config.yaml
n_head: 6
activation: "swiglu"
tie_embeddings: false
init: "uniform"
init_std_qkv: 0.0314
init_std_o: 0.00574
init_std_up: 0.0314
optimizer: "cautious_adamw"
lr_head: 0.00942
grad_clip: 1.0
schedule: "wsd"
decay_fraction: 0.834
train_tokens: 474900000
MLP neurons of a small language model. Each row is named by its layer, matrix (gate and up: input weights) and neuron, and shows model dimensions 0-191. Each number is 500 + 50 x the weight over its row's rms, rounded and kept within 0 to 999. Numbers have three digits each. A neuron's up and down rows have the sign that makes its largest values positive.
A block is one neuron, or neurons of one layer that tend to fire together. After each block is what it responds to, as a language model described it from the Wikipedia text at the highest values.

L9.gate164:496460552427477516449469470583467448549508426497469543503427522564548505568482557530526514512521544538558527475535495556524538481507469538533578541475435640403596527537448390482498453471497498506573513498426504527528482579469490556465533455560552476444479525475431466466446585575532515504438474478434484419515521446561459454549412451459424502489470482554431465581571516516572439592501506480510570452480475450458697548544412479515471496481491485457474445493500457490538503456459405468538457522502512425497589456541459457595534551568461430516448556420459470437469409413452433469
L9.up164:557483430459493523455542537529533583462462489552549443525527532509562474500532508462557518540523536524543431567486544505458591503433456569459507566544465522377527471560514442417464484591464511500559483513550478486502380501496563548572592484430576463509514572496459523507511517574521598559543477551438489452516521454471462534480524434438484541529450481588526578505541446529498493493563567541516462485422541490538422449478513505419435547588624506462495401545534457456432544479465438529590455562530494515454391445674439412433562474562540479492493538439506455474518438494454428525
L9.gate446:509508520457499531578511467457507483612530447473444524458555460484507477502505524461552518519535548569470511486547409503587534480398635487456567483517479479501486426541477551423435499585471442421436416493414432361587518489496543586490532563495518576534524583436508534448471504464520526461486467532405499467494502538449464513504575499495461501451480439456512437536391481534493527585553463475478442579499523533412546518505590657531525547479448489520592405461492423562528480475466432565506411502487571473617537492556509423425456565542444494487480488511487430508490510469502421466
L9.up446:439500446496506534582478478423405565460532595565492486372530498560497436465448501425495530496477463555567611468482602546539507540501550431448496523513477544547514491396498470499482545548520501568467462544488515492423527459485454624496459477524445441549382514499442535510476535541478468391450561560494512457403531483521469475496566491484528528382496491521482534504438460431502524502554572481490397422558529475524500470590509505586489452442502463454493559559531440534489504514484613452457542551525503575413452563535521490513486575503551511479396466400435551443473590432417430453
L9.gate635:475545468496641447526400558381427503492545495507475452539595508458479559532464478490461561490450536456520490525444426424505575530411451590510548548491510615450549560532550453471460519511539467481523400456504557534537521418459433509485477485392522476465495513576486496500450618427504507572501458459468568567489541469578485531478503517552435486474526560491583499531467527454495489547445540542465516493493536493442424534432446445466473520460508520527582421541524545488476554500429502431488523394536601559544520423577513542540582426453482579490498595437445515576473480365496458480
L9.up635:519630487511564469531452535507569506483442471514522486502474604522431539507461516571461495508585514484493500462525412538542595578567515533521487488511448490510469487400542415591519496548424570538544552592531577452497493503438512621516428523522518462448486487469407553546544472527481416624471593506396497486509571544441534496501537462490471528459531394490464456562542524472472485468523554583581473533521511488459512514597360522457528562477504517476424518397442468511486516417496447556622626508525482458528508413555446506538547494557512461521556418466527479534446452526465496523
L9.gate666:492470569461596476558542496474509628438518482606521408547463420544504462556460463432558480483465465630550502439511409510477505477494491513471492455436504461460536460529449420410472422541494535520507492441538522454522457419483568539445525503467518502439403574463505592439626607510503469464611461488423448486459560534511486504528600450520494521517467489513494489422469505511569557515535568488472475430391488472462456477454494528417520508532521433432430463563421480505424544614552515615528519507546478474451465473563613512484503592471555491457521491474551482465503512556413481487
L9.up666:495364529545466496542480534435471551438444500497489479481563551531542432511476529464422469603493490548516418449510529483509527525428565514480507443492431546504431479477411338473501503474509520540662476420513615514540438434460537497482588486480449528534497563516498453512507493545466525490539464449525519642500517521378554496538573525448415475570472518555581553503451473399493552511482549491535518507481502542461530461621474599477550436429540470454551561501456344487486470543444439459456540494487466494517528516495544516521496571542516593461520533535519447518516435537414491455
Fires on "the" or a superlative/ordinal word in "one of the ___" phrases (one of the worst, first, leading), plus superlative endings (-est), ordinals like 30th, and possessive 's in cast lists.

L12.gate367:621475540476426447507518503523519516555445479449422433583489502523530494559565502452444597513565558475540542548455496485506567511487537556503455504493555472572502485580446471486512425526443378496539530545440537519578522517431513563434434503499424511479539563577534507564522480398575500529499534509474496531518527598468502611603505514495549330494449437532536471460524489466498463600444492494555459552473439564501457535599492590528512450462509464533511474508507516545562557432427479464397425535427488484529463508492460525461451454506538456466562505574502613567505552569388552435
L12.up367:537411500475503500497449555501446442441459522528520558439562479475481449463491525496558382437582497578538475495540503505432575464487480551537486553510530545504599470539601399479435523504507478560438431508524475532469521501436455554489499520486502554484507524482441470531556471519492510534483531648519418597526450618540435478550478557525511526528435461439541434582524484519546484493492555466439471535448476538566490456531512544354406472474468515448438435517426535452422544543529465495522458613440421414484427509467575440475505449584407404502535504560506548473506424398519534581
L12.gate413:515518432475518470540556525504472539589454571450387518528563525461501512453460549450567444466525520399440479578540505460470523503507600452436462526380565579465511373574483416486486439469505433523478503537474487495637490475470509482494464521492461564457540555436582443503575591482518509523481591458453470418501409626484511606544499489616464607504477492415522457483557503476476481536523430439443520489467526432520388531565527590523474380516467533519500552508488484486564517450432542560477481507470483467470537535439459532471503464400498515586488521521491455474518562547442538507
L12.up413:555515501454522506583605441427509527417583480530453562515439507604483517542481530420554461551427405481587476520535463478571471466526498469453512490583421492441527492496556470599514456511507378493495473535462516519532487494534458464447511571430527462432555518556439593579491458487442540416444464465562492482570438542516461429522557488560426422443469497493500396449433540465495498551494544524558493507429490504547425398410592500506485543492402437449547438495561440531537500565529509492555493559463549447457512477475461556570439563529427494505452588481533442570424453517570500414
L12.gate723:527442568489520585487422508476531482496553536497524428511495442474499505452627494477612485526526491513553405463494501458390416565496591559449595513564499536537504473498489466558474491572474453586563492522533487497523387461454537536411533474523483476425480508636498477519438545528500521484582512494422587590466520478601479516566500459575562439508464566514499457445587481475569479541476525515500537427498486467485403494467527457436469525536423502512487452503567454569509482487510500389379416456413484489521520454569492537489528453476460410431463530605554530476444441417531455577
L12.up723:511441524473535538564519461580502534529499523559475516529512483533536557490470456491453471554544411539421504498520511583517508527541561498590479517517531493518477490489478530565575435555500499521574420512529500580476513460481483452523455435576493503592489501590432588443570648417433530553423497551462436476592491637405538560573476480485430462487528460520527464511531524572524483502537504514572423598508470513538493460539490461593427462465496491546535553543485493513505536462482457543447487566518517404459465473475505485411558452492570479514418412524461605572453549591655601513
L12.gate767:502542546449586541508516464496407485493548457476460493545457449469577527471552479504549532488481560422513540589552474497510486516473458486430508526509511561520354468504429427555593502540533412564496399459487549526542506563537529589453567462510478547474544565471531512562489573460477365417460573512527501611463516543556462445538452506421471393512414472470483435585522496455480496650452517508525499483491526544546510548524536426505506488422485455514577465535422463573537457474561542435482517528510496466545553531511446542441510488392504505413474465460501512442474602570631551554
L12.up767:513441496408423475499564513608592536469524500451525482535555456459477487558490471491581429469611507494530403477531476537458452422577545510546535477451487551461515494525404470563576385585517415499509478478405512515519438480436495459529598417521607637491494464508478447442475463420412519606527588492466432501510484564458384498472486572545446483512527441576519472583497511477435483493507591555476498467483480475529532535497480497499502451523505356549395513484513457526468500494490482508487519592439487485473417498438457564464510445487478501528504458605552513521507478574500569427
The first = of the closing == or === after a Wikipedia section title such as Career, History, Reception, Legacy; rarely mid-word pieces like "ti" in retaliation.

L12.gate62:491555530496486472535564472527482422540504551535490471473453411548435522483427464545512480432460493523537569539582448530491506462550544515495460412593398509619564529494602544553476477492573519569511436427536433444539486405466461537541502451508552433491566473543466568558546558423546490509585537463424544521444602424582497540671451518453491420527522471577351447489529497455517533529473572515364447508492544469517471500455492609541512522522493605532482506515485544587508546483446530503498509511506501505557511524541445528412469430412472482515515484517534506538548542460460450488
L12.up62:531479545547536527480514421445406415522527451381526474521492575500509453495509498439501572433520459523564503583541552571534442528492515485539520509533505471482567542479409510516467533510496414471454492528582507462508455570531411476572591545503590436529432499603500366522525504507599465532465493433461534493514551503571534586501530517578558445540493431488474399482467544555432501502461524492454506576489503516518638525571496423460554529457455410477533508459463599567611543522510503448561421462486515511504474460630483460497553459563450454471540462438420491464536578572521559440
L12.gate268:411618466451528529514387485478557544514513491389495545458506420494487413541556446511523478497540531545476452515546512596511460493498509461435521533473439594429400441581506517510413469397438446493483402459516483495479590447449480595530422417637564433494458476542450438461487499490532439484455566493496477496448474554560481545657504442463491494531538565517472531613490495510490494585546600493576504530495595468468456529488472536518510468591502583530414444465579517473522471454516540405542489552475444506535490472470525532504582491484495512516518443463431506459465472577508537451
L12.up268:442510538499555443455455421473546480469499479497519633454547493587542439515568510450548482716511470554545615480503457545472546421483439525456471467541565482505451503444565460563584525534451478462454497514577492511502511488564479531501575523533435482493432648532442524459542459469456526453510486480476492433535509485446437593504547499384549533488603426579535463432526526577491451544451608542503517518604493485464460410452550523524499553553423469534552568507525534514473492491484509484536482491481551432475527518488568545382484570483502467542493495537439479487516511496460608427
L12.gate417:393548574467511518484533556542525426466529490471568570577530522576560628489590452511501579503489527552495521493507558490525554465516397506546544466496503502463446489528466521611573479543528471555469515441520426447616409459581513527505551398510435509461469463560519474576406543485517539501453526343522559486486479559461528577550514475516514510509467531528482454409497540550475492541558470544616500492569538514503418464534492522564528408527538476517510439504523512555550479438505359466559515468572450466519427479527500490443556417362542534462485570444407463484502491480560522492
L12.up417:457563656556534445409522460525480497554523506452552502506444559559454514462519548509545483504495546525511589553477568502532515551603415425451477587504529409353543533581470522462515529511454531509484537445503428508504584445500488453529523533449413536508469413464517458552519541468487448436489442460488485557498510466622421451624552506508556482547479409450482469467438474571472434571493577473525525472598551517594485527514496441554578471555539559474483439487524432492488459604599548490500490509498503437586504504411516475515573439448563530472435517560513520512442473560532559467
L12.gate733:440580535544579521541546456571494528415468490502455492501525529491603535543506468456497454479546590517513513495524471519443430505590450411453482471568513467539453463573475466492518482477356483543491499448382472515510469472558483537524424522477613428395552396549520520449531542524458474468509526460476535431516426453494490491610505606475471450545443559446553477434482483506411566547524466441526479485510528542488607534552476562539468471500562462466510486464525621512526397554547440484521466449494494476467602357479548492430628454559586487505505525521493462463460525527487409530
L12.up733:482501517439462489435494509535449443471526564469492569512512518453578529451576466495556511457503468466565591476506514445513500505462459390443592459590431466580471557433470451467606543448470565520482575459418574511439575498559512547508494467536529544428554519566438477409478495543513448438617539473550494480433449515521506511489499479396416503554587588516544477526594436507471599537619373491510477567574496511504505553486548581476541490495499550456525567534547515513464477567508485550527409438538516574424526454516563532630505465407443514522511471496493457460542431567494518510
Hyphens in the |---|--- separator row under wiki table headers (track listings, match results), plus weaker hits on pipes and sports-stat text.

L10.gate2:555496605473555386515511400492455542484485457348492464508586522517498531609479624556522477600538528534490578494577557477462504483431459495572517506393532451480496559574559460489444450435536516445475548468422454391470544476494503492464556508456525497496555545517438482375476496449475507534478492555525587504513446524453487490561553397489522544626501509592541510388491460564539393449477503455503492510482519431440524488528552561503507425467475551474478449503487480443541463550486366473404464497473530516505479521521468502455469547473430493510509537424416534470500461529587487560
L10.up2:621447518478549513445483620478486473526526439462476615482498446500566458486485523473602498538512508328456467507491486573531469473462488462497429522438543443485556406522477587614449535481533525481620515447588522504472572438519488480464496488495369550596572467506419491476462502406455496493543509533512490553427451488530467530491460494513475479576535471536560487549554484495530442457565552542473547505528470454492457548562469474445519414434450488482409563480478432454487469457564453506438548596459495505382489462545522413421504452567461549506567450411485561476573485461548516490
Fires at the start of infobox or list fields after a line-break dash, such as Established, Genus, Date, and on naming verbs like named or called.

L12.gate21:468626491476514514471492511503545535439524558488489508499593543455547568428433509475522394460559555416484483522522527499499554538483515464447521507439496441493586446592481463481451557579501521518507553584460500351522456524497515528525489540436574513486415548507536568452456534525450513472558572493451498465485459499456613503586439538526521481470486485534488434397450534489485433488430509555438517537449492420493435394508435401554489462576535533492487534437477536437442467584455410527496511445578475474447542359373590446497528445557519474410460526557503459471524514450409481485
L12.up21:541555521453488556516520560497497539551543572552529448440604481430567511542516486489471451502448546540515531537540503520483527469554568479547495505494485526549564496500490475485555445437479459557488535530564478543462575484529498465467532640543375535445541561480516500484566438470555521434534567474541524505478522487614364391468516575489441503513440497469458499584592459531489507410516584485542525418374412572524449559529508550572410498449521535493414516456587456464461579482468554490568517612486536476540509505475492438617449484478494507509571457435530410504502590441512594530
L12.gate127:605477593479496483554571597463495607409553533596491438515553471492439522463449499478533564599571559602580523472450461449568492489520490472525520483443521502588496466484466515484545547431503452567556463461434523508424474480555530550478455524493561489528464552497535591477560547480516554563457525456384513393480498511511535509507517528450551524488434545548483529516428492528474452533480487480497480492466467443449551453590516476475417396445512382537502567381508491542497547558397406468481426444550515509467564363489577497375551458481524498436500484480482466488541544548442550488
L12.up127:542492491504543514489443555501424387534496567505556530532486496509531530465488513495541417500416515430576599468560478519535617522490432511434512470366448444504558564586527478552486529515521524588420456527477482553593501459551495556482551570439395437521454479493424443346558489483561606456533567468505468541503502506473511461479594452547486492447550558427416401576454489447511595475477526470485458460456521371473423517569468497547508501543531512438398459489519509509478529504495476522428546445449385445562520560477513460464589436497459431539486485520509510471500488485451485474
L12.gate514:492462524451474430519451589403439535460525478495486494534528579447614526558534482524489509526494561478474456518513433491517500508509470575521445548551559465576528478635427462507443444544552445542540602480532488508589521510543536545545487439541403477522506430493438462452481500491577617410487459591401536486445496462527450462480576509465529445494497538535453485488468528611516446561427513448491518504464540441418518583444382527678505446434500455489463460498535588512453464515476436439532440425557423498564535419512554493489534547507489482479489524549500464463525538388478534560
L12.up514:549576541470529552483558512437422607564489444536491447541472477496546507585524547458595507585475516512594562488506450549473419480623509587464443431557479527471478497469517488440540461514449545515484553458477477457474542463468498518535445586523442562589488490516633516468442376475447478466532499447454469499397490471541541468550388570460442546544514485589440528543457586494428532441577531532514489559526485559464547571551536493491465467507430471515455487512461511509466493611581418464511441530430554461510561404536545431511431515528543417534466483506552469461519491548392482412
L12.gate711:544553594555519486437477622438488454479486493461556498551553598534581513473480499549473484489516584506512487514495434460434520436469458470500437501495472506496545457490495439512478442472477527534519528462472475428456493470423450477477599458530486475472524533506532569478516543519495523534473455492386428445405463548481483541545521525627462528399482468432500516549486521574502413491539502614546409489406498531480532502492402504510511454468519480501442510444553563580514517523355497519585443508524433538536542376610518455466604517493592398510418467427495534514424437445573408449
L12.up711:463526522573461471595463549472545516544354463581522500462535569522537459479547496467397482411480543516513514441491491571515513432497466508451444527428549440427516521498454526480482502566429540516506389611573538483593367505529503552463530534462531553543560528428562505510518513591620460499550532510524551465461532516504460500463566592518536491465480518422451525536516512574492465396469491455566463547551486529538509495572491468421464438388390513499427471523462489506480550566587513496562498571438471506445493451475509383571444542509556415489398476540494480503401475486486526552
Fires on a word or final word-piece that sits before a noun inside a noun phrase, mostly an, best, first, main, or adjective endings like -ing, -ant, -ous.

L9.gate138:475475527496557515536560448479443531464477510504524473526481508498509362558474523552552468483503571519492475530558438520462485471408537536583456575489506556493524459547602505474506448516471493559487574568513503506443536473544553505453529556568630517432495551473427484501447430466556471459536521474572603404546536601530483500537661540520585516561394537511506590528580452530500572600542530504423481488569517392486548547575514566501544438441463477398541421560529401551535492547460521549517551525558453542546548483514472536547438506520369498482523499523519490557569519531527535555
L9.up138:489481506419472474613461530458534426432523451430467580410542504529478492575559548589495490500571481552443533432475476571488534592539486439502454520473527458486486454464530593619477501441545495514434456430527584427494504454424455519502541496478506665518445526539493520482518533478521599511528477458451516506412517443579412595429517582544493530464470549560545500529415467522447550482527541577484521446545534461367559539507525520607527495557547582517517452506513506512553509463465520391512514524497529441399458543435492571486472429498499416435383513457486481543464449477487458529
L9.gate389:438559601440488483452542520440509457545492528570442539483502506539553490499474514561564448528564544525522457504509431381501481415464481445487538528432507473446467514545515562462534419442577380448498499463508436460515548408604565509505500407498519487419526443428460511496514516465465444510610466521475537491587544595510443486648558587509515541580508583497535546567475565512487551597532472521475452491573474485440519498538556534496467498471432603539442483507465454628540494523558450353496417375527499539491505472518480516520494538498552474458473506437436496462513464521417544476
L9.up389:425598501519517448480430556553463495475480461544496472383567456499502440488501494507575496428513515529473568483509419485479470399480405484539498509427468534431452511494547457443484515545504522486510481432538442519552522562502494525539516465568471482526448590439491487510525567429506561534528469503468413612409589518547507503585540512505542421507554527475555589546575542528498499513566456418448416503485483466502530474548487398508501447459620517519522536579540522480414429500493449453522532556632532590528455549516568471528443491530408370475397472504455407493577469568435486416
L9.gate541:483429551552498479594596415471511515519429575524442531417550502503512507532564427437480447437508524490455448476544464493446452537470472480529474451460488489393406515487467471584445508514456488478532523484424459437517535439498545388432586540533559543576449489610543550492513468447478444472512442458443468555565503467474430463428609520486509450419502554611491443498476464559508514519447542515465496482567541533448634492436530512493485462519497560655467501482645474571520490520459464435510523543445501495554438486492614423537441466479486482548469567508501536470456592580451489514
L9.up541:437562514465461483528493443491419442464574380515440502432418418548508517556472517534554513479498479493469501531438441537518492465551512447497514497380462462485426480469573565437452585555480483476410577469482405519563482585393537535526575545587460472448537487514464393549435583483486572482505509541545464546490450442587466494442537519580507510507465423503501639435592452601502601463548533588486515503516509513427448538492546526450457499481551548500533507521545508561514476520471533494499478492508516522449446385493419435408380520513496540506450434480462457530490526581518448427
L9.gate661:564514524442448460414476500357580375507558424475414521436514454521425480593601478513497568489480589490606467619490499442463470563523518440476602530495551495427529552447535500513580414487513508523514519450418474519540520534545518501396564454473538440523452525539452536472503425488500444591509513456524572576479480451509498466634559471417464474508518507576527575505536520436470573560462456569488425490479434426468432497537533561473484498495469436561482457492571437577510508517441521434529454515575439565552523506466478510519471583493502432460425524472443506452544475444523486518
L9.up661:441526551412484459537534524547470451530526575591452498511404580331519510482587501487572522469522541481469572445595474487582494517545451473530512523487475461516576520492511428458412537513515462542492451564452555532501534499480536435470481539457483491541572537544423434590531530513467515408471588404524473498468482489470506552570522517497421517504501496498441520407527490501550556522525565494532582470486550477548556540541536591565497450460580545443438590506446606471506497439544492500565532453570632552406559449503464495434481413466516529544460473437465556480559441432472531378
Leading dash or bullet starting an item in Wikipedia infobox lists, often the first after a section header such as Government or classification ranks; also table pipes.

L10.gate393:476584456404420579586501479495545619485508536560471437504603489466559528454610525446491536462492375599475512603509503505454501495580504466492514460508459471468565481495468446539476445542485581513549466488414443489521431448520433454434501527523422487459488489531523491503580662542478496502481494543434563502523474636519519539564506503470493497494510519549566518484493477579526452573528423481572421487541550408463515474529454548543473518462463566462537516603554481524386430441457430487478387469437455498482489493529550481483500491519507493402492535591554563450446412534495540539
L10.up393:466599541452457573582545570473548583494558517556498432458569475415607467467558483410509529477509453580556511579488555424416516427512504438458558432492484418466565467554473442548457529586537515528535460489432444512521425440507490474479490483559431462441434395594481499522548601485472476537520537573415616508529422605448508585576517471532546488483460515523531491526462458546504486542514453461557452484568460407458494464545422548558471455413458527470524510562559513527478450445470428456494428435472426475514509473529513435505477456512423497431535536554518560413488457471461563523
The first = of a wiki section heading after a blank line, as in ==History== or ==Filmography==; weaker on sentence-final periods.

L10.gate736:519389505510529527520375571494502547544469500470523475449448380534464491464549498501503403467528583432508438476503437483448548529469571534472516506528402579527462402581495421485586454472544405563522450534430456457495466477537522556539486480536483471431572539525473618449412508484464520457528504569424514490531525524597513450562484529572385455498515548559563488504470460564552530554566598561507505496565426453332471471546492541464492487503495487506498521471489440551460484477415530537478561462501534469541490446603407410475535435572474494482536595484558480479542483450448500521
L10.up736:560433545523536538428608520526546555536523511458470552527468485460529429508526476521543511507401502480531434518504457491547491493496554434425497551468483598499475607594440450519583536568512542465503556573472561481526540517610476440588571480547512504565518542467553499529510519567498538601584432400481482552579600406519506448532556487485435537539570526562521523621480492526490477537514462582489406530476440448457606547396501612506434456495503541567443513419509499491457502462495438581555579488522605472499509498569450565453466500525454470500521582547478552488452445479463445528
Function words in "one of the" and similar phrases introducing a ranked or group membership, e.g. "one of the best", "part of", "served as the".

L9.gate284:521525461533350478407525547606484480480521435549452554553488546518516458508588425472566484420493564486545482584563540564512454528447483438510459443464441416424446422449510519522513393546449474593570584438452562565532494501513499532551523489512485501506557435451455474539474565522474467529509565536608510489507465511551456488497530525557460461479513478512416475506482561491520514538543452516546417521542490554444535507445533590530487439501512408404541488532443471519505443481522419418476515428483458578618505487464550428481481486547384429503412515466462526329561532528511457506
L9.up284:459513427466460467531605491526493435509508663550469535501456444559491450470478545479448502458467466487433477606555465501545511555465586505489497473509453498477597532502479488597482520522385466461549422475512498431478438413474511471529470444369552526470549540567586563506525486526514639455461484579498525523463493497483523406523511509449453584432493520470500446529485519532565408509531455499563533449375549533484464588578513510492600450481573568495510515470535417456421476429475452465414505487476452516546554540547501424519487484465501495557419570497517588518459588554555443431
L9.gate440:504470507445470486547528485460469615552554472479501468500488502514438578461555434522498459495568524512468454518563487523390506431571586457524506539465367447491525528544520514536476498582516574548486550469479559468558538403524611501468457495492494587456503506447540601519545485443431484554557497478469495521437499548550445563542490557473442552520468463464497436498472588593464481600473512508544491535528507478432421555430559578476466449574445501442532513467483455503470468520543462553580371544518532487432512431494502478503495420496407417458459447552517642331572511446473550485
L9.up440:476505433556541490548411517471464448437476537545602499533451555397419461530513429486547511619469528483495495489596527410468533505491499472499528469515585595434608594509488380526509496548482468561473537417440558509499524451568506527528492450530486468537509483588564415477517533465501586525503499512486518507467471520461482396401581489475489497464534450455551522464425435499472578531448462546488481432527531568492661511459458441538486523527520500452444443533541386498511494576473494460493515383558372517516428542527434569514509512573505591454426509470538560431492489440534486518
L9.gate685:490360487483426493595496511450510529545489387482484455527564452536469455539530499549591514530466567566453553498467430589341449514471526456555510422448568541471459473621470496578532499590493477530488490429504416521591499463491522477575533511576467480547469461583603498486532507509510448453458459664509481495466427527548446499510496502542543518498451456456482538488500507538437484470430423549476479547426477523473470493501512484556467508528519531504506538503485504443522397614487541451539484468484421525573505394500556429474556497477365458551545438448452527462403533469544447498
L9.up685:603523391422466580545540488548480474485462447546477460505489446458407446408485405513423544547394481486452552524507550530531477515571478414488476510429550492550578457505461513506488451614455451481617427535544550483557420462511496532584531435492473436470479498508508477487512497519487465410541562547483520583503545498516501561525442582483573583563508493505522409495550553419496429472521472550436530426482503564553501467456536559548455589527523504469515523622560511476441478440508542547432441509591464492446516535436502489484570495559425486469380480495573415466536489534620458507
L9.gate697:418535497492547561500504505456491418460487439497427492437571498406464525589562525460540479485569589491383559531391531489413508473440540493497521480480559536492577432601558494474495459559445518535469456481389519477550422377511493546496504368446432391509490399521538511478578549419424483460443502511472464489495399604558568452466519554585548513540466577498461417555435450499495557501463488475519472483509465547484465456477520419527502511503526478438533500456526491460502500543456452466512503367533413466458543456476486481497598451397456572447481486501505531538440456475482537540
L9.up697:482514557433410475559427600501477479445454526573508550391575514494524441594580515509533443495528466444484500507534491566497469538548447531442539593534490461559469502540439473489478450550469520497485482408420392427603475529538474473500491477445476477557508449559427556546627466515451446482516493461518500549485461542579569435531497600520491479568482542569495488503477515522596565548529490435564435540508554452485476394530518472581462516522475481433501587521433531516357436496462455556539504463492463471503516466499578471497566375510507599496492477452652504456557523435524523526
The first = of a Wikipedia-style section heading at line start after a blank line, as in ==Track listing== or ===Group; scattered weak hits on word pieces.